{"num_hidden_layers": 15, "hidden_size": 512, "num_attention_heads": 4, "num_key_value_heads": 4, "head_dim": 128, "intermediate_size": 1344, "vocab_size": 16384, "hidden_act": "geglu", "norm": "rmsnorm", "norm_place": "pre", "norm_eps": 1e-05, "positions": "rope", "rope_theta": 10000.0, "rope_fraction": 1.0, "qk_norm": true, "attn_scale": 0.0884, "bias": "none", "tie_word_embeddings": false, "parallel_block": false, "init": "normal", "init_std_qkv": 0.0189, "init_std_o": 0.0, "init_std_up": 0.0189, "init_std_down": 0.0, "optimizer": "adam_variant", "learning_rate": 0.00102, "lr_mult_qkv": 0.5, "beta1": 0.95, "beta2": 0.99, "lr_head": 0.0075, "warmup_steps": 377, "schedule": "cos", "final_lr_fraction": 0.0, "batch_tokens": 131072, "max_seq_len": 2048, "doc_mask": true, "train_tokens": 614300000, "max_steps": 4687, "dataset": "wikipedia_en"}
MLP neurons of a small language model. Each row is named by its layer, matrix (down: output weights) and neuron, and shows model dimensions 0-127. Each number is 128 + 24 x the weight over its row's rms, rounded and kept within 0 to 255. Numbers have three digits each. A neuron's up and down rows have the sign that makes its largest values positive.
A block is one neuron, or neurons of one layer that tend to fire together. After each block is what it responds to, as a language model described it from the Wikipedia text at the highest values.

L10.down124:113124150087121162137149167142118134112117121144152165118142099110089143126095100119110146121109118103164112116134103155170138151111176126153108132195128066104104079087171144104108158132090116148097112111113104098136163112113139119100141119136136143137140111087141170122103164111160156157147157170126113098139111131108152143135163098135142128102147110123101106141114174132131114116114
L10.down329:116131108140109123108131121137181152126141122141165151099106147115120101102128095109128120110123122161144134128163126146124104136129130113155141128134139140148074156153111136135122109138156130117094160144149118131173105147113137114142112060090127133120135152135146154122132121081158122135157142096119144158103197118109140103096149091154116124109100117130106106125138119103109125107132
L10.down595:142104144136125131143120140099125189156147130108096110143114083087120120122122081076098153153138106120134123137148097131192166178146174145135154123164114132157144151128142115146114164161067109142135128120123121134134107140126127108163129183133126103167145160123132120111113093143134114114124098148121099114154096113157132114146100117090112139143121129142129123116087120124120146120129
L10.down614:166151130125147151184100173129128113135159117157148089091071093106118180150144082119130150154100120091151166147136091090121160162142130111149133136130186127125120105106155149090151110115111122140116133087128114116165149139114193151136071177114151144149104096133120117150142092109133117158144132156113132106156130120104134090156127115114128154139143087126142162104132163107143112146148
L10.down786:106086159167162111093138115106135110096142113145130153136138127166103166128150165114142121154114127131130115103140107127143085096086158092095124125130142108103137185124169107128143118169181147152161145125127144146123144163140091095109145112119148154145170141168158117139106165153174127116125133110125138129124123155135139118148125098141143130141137125139144119134094094117162179147088
L10.down1027:097155164111125137135129137073132146076096129087110150146099135119094171121176145144150098158115122131130147120096130112124114127151141145158106153110154123147160140167113154087118133071135088105140123127094128131061136134100157126121070135139128129161139096152141141119110136142180096147079144097116148123135141146140182104104115136107163128162124085097141118084170133096121108146169
L10.down1099:112116087121134130152124082159130157168118133163121106156134132166143185123121114116141136129111133139126135121089128127122145108167140125113153092120093133167134160079136082148120117134146141149116099131155140152125163137144153128124113120147096116087104119167110132139125123095126132086163110145157137107138150128113099138152157102178128148113090128138159133140124112120165148170155
L10.down1325:141078109152083123125123135127141122109081102103136137114114131136101136144096150114151110154162080163144105100128108142148074152093109130148109071140117091081105158114107097146125133140114093131140086140146164136144127104106088107070107133128081098103148132139119132128119080117156086109117149109125126133169099179106086110145123121131109157123095133115143155165133132155128136169123
Description: The word "of" after a critic's name, linking reviewer to publication in reception sections, e.g. "Jodi Walker of Entertainment Weekly"; weaker on other "of"/"from" after nouns.

L6.down1189:108112137101159102101115153110164130158129085127155137135145138149152106116080142100111159168161159141150105132149150149102113167129098146145142085085105151111126152102117177145154138126153153131070134090140099142123155136123131148156109148085144131071107116176077132130124130118138152070142145135190121128098132121110136174148104110117115120120159142159156157149135138127171174156147
Description: Pipe separators and headers in wiki tables (Francis Mineau House |, Start date), plus first pieces of split words (pro, ret, grand) and numbers like 16.

L10.down5:154125172109118133094094098125139144083124101162115114136118092103116084096080101097164192129161132129126171121136107116103122126161091143153101140121156122107127141123102111114148136142138109138150133140150137157111116135124150156127144128129147122123085122139146097091128154176140163149127160129148125132148101144129115131118119145184118145137127176090150117152152121172119111116165
L10.down174:089153173127101125157126151147088076106113145136160148179142126096160132113118154098103144100148144105091133120099112180095112186149143088106125162136132135107139101131149116132126133115144099149117138149154113077145102132128146120097094090093152120124098128175085136138127135116101142103123140139122126110116111098108116124150103117155144143101172115149136133114146146096152096108130
L10.down206:114087134125126129115073127140119145100138134143156120083146142149146188149132105096192100122125136098135098111111108100123127109136141155124088133086153129108157156122124075170163098146147097142102124138129121098101098122080152079126141138134108083127115122155118136074115116149137141130145108161134070071136121122095137152121131155133094127107140097102148163130185128158161155165132
L10.down539:147115165142146140131159137172121155152129164122111129149156143112160136093153134140112136138137137123079112114116148111123102152118161161102142120128111156123112087154109098098115146138196129083121141129140123073123112151130152090146106097107154136144160142113121155122098169137136145133128119155108116119113121091139177168162124109090160172091152145117136136119100143175108141139092
L10.down717:127155153123127141150147171139172123142121161099120085144149073123135133166131101143160091161145149170128120098129115108125135138143116118145118094121109127132138137146123112095154122099096137150147126121092091120116146115088138069145141159118156149101161097107127139134123117139120164127151113150102153115118179121105138160119097153091144104106177106122121129129120146117126180163135
L10.down755:117099151115095132095114128159130114106118150165127141118141133131111145116130160098159156158098109145125144136144136150140143123128151090126177115114082161127115168107121156115155103172144107119143106159155106140137150105139137144116167118155139130069087135113142106133135080118106157148063123108117137140076140150124160176091123151114123138155115130135138115098162144123126133126149
L10.down1094:137106116093141128115132127127132119097125141145132134115113136156119155132164144100170153110122183154121114156136151189143112104131135095075155165092107117133167146092098150128102185174152121163134136123091134106094179125104172114094138075160126158112102088109136096155151124129119097092127126106117090122110140127132156145149104114143158128175092115146101129123173088135159128135114
L10.down1328:136178139134108134123110112093107111123150141105132109090129139114157148123106147100153167124119144158127160137149128136124149167096140155096139139107144209074116136116118176132151096149117125121146169174148127096156148137102098107135097127145105117089152114118162161126169155102164106087103140127106113169121095170100129153124122161113138121162114148135114117129120129140119120095141
Description: Pipe separators between column headings in wiki tables, mostly in header rows (e.g. Pts | Pos, Total Value | %), sometimes semicolons.

L8.down198:095148146171143108102136117131161145132144138128150172095134150137154113158146138137152155149148117120137112127115123128123140105102146137165142113119141154125109135126128102151150137138120086175142162146100122109101124158099117145153187127165091112108128127097135144137184116167142131125159143161106099156143066125114112122131139132098098120144121130137122142084156127099106094141138
L8.down325:099095155152104111117096115139147152108140140158123162136140097134147122145151177122171134152131090106108130123093111095118156142137195144102152152099153172087098132107152103104169119136130149154130145119118129091107117153115153137110114101148108156152113141128174103089117100160159187127122128116096134123143137132164156131092136113136132131147144112125093123096097141134128115112092
L8.down544:120161156142127123092098143136118133117136102111127161109121142106124119113142107107123176119101160133205130116132067119147106172144155127134131113117105139091100127129138173181126125135122120140098160127107137154128146089124143143100110149112135132128155120108147117139072189115117151130167169096137110163130120141096121106106111144145102122139128132108136119147105173113131097140133
L8.down552:064108129143087146130154142141174125124096093123109141083102126105108119150146178107138141148085124098123092148135099134152119155147152119152093152169112145076139168088154142132068124154131126111116148124063138166128100109163133139112113095115140130126131150122143108159126182159111172123112143154150151132138158152130129139153130136130137109135133126150143118119159152145121161150187
L8.down732:096140130100171114145147190103147150110150143122118130119070117111120120141158116103135138131117132133169187128125148131112162124072176118137101116166084123114153167139143166089102118116109133161144106116146107165148136124135124174158140132127144110133154147126150132153097159131131143121101117114143145137114141085157108182122151126093146133159165142156108142131131140097116120145100
L8.down935:123099177077120161111131141163121127143099084153120178117158126113123123109112088115137100081113138132135085135132124144160125099155153100118160129162147112141147112119158122130128100113120133136117124178085133124126113122124175146150123126099142092116106082100100126131103114123111107127078149130158102138144123153136135128082141120172150130110141127143122132113128114157136077139106
L8.down972:141162114148110158172121160102165082116134181107193132106149151144105126099110137125114144165132117112108135125131094122070146143089116126124117144120112137104125125139116120173118123130080090138087144100095129106106149136162145125110074116122139132143162133065116079120131119110140125105103105138137155118111134169138104125100097127094124107146123112130144129131109144106139098153111
L8.down1227:106134111129089093103108122144046130103107119121166133126127109129087126123099129130115109138106110142111107105150166136079140176111095142158114120121133176153137102130107188115119129122134118098132134142103117120142140155185150137130080132096144145094171157157167139122101104090144153125092135164137144065134145117122142129092139118143116130138161148127102157117147103099083161151140
Description: Mostly "of" in "As of [year/date]" status updates, plus "of" linking nouns like Faculty of, Medal of, poet of the.

L6.down62:089122100154168132141132116125121131099158094167124154115087131125124173120134126124139124137134139078157134154099121163112130108089105131098137162154121076165074120135158139142103125099128134098132146138127156068126135140133137085145149131130111141118122143102153115159103180077150107145083156173112177106152174137107137108098142153113140108118134123093093139154135153139094143141177
Description: Connectors and word pieces inside multi-word proper names and titles, mostly "of" as in Medal of Honor, Faculty of Arts, Women's doubles.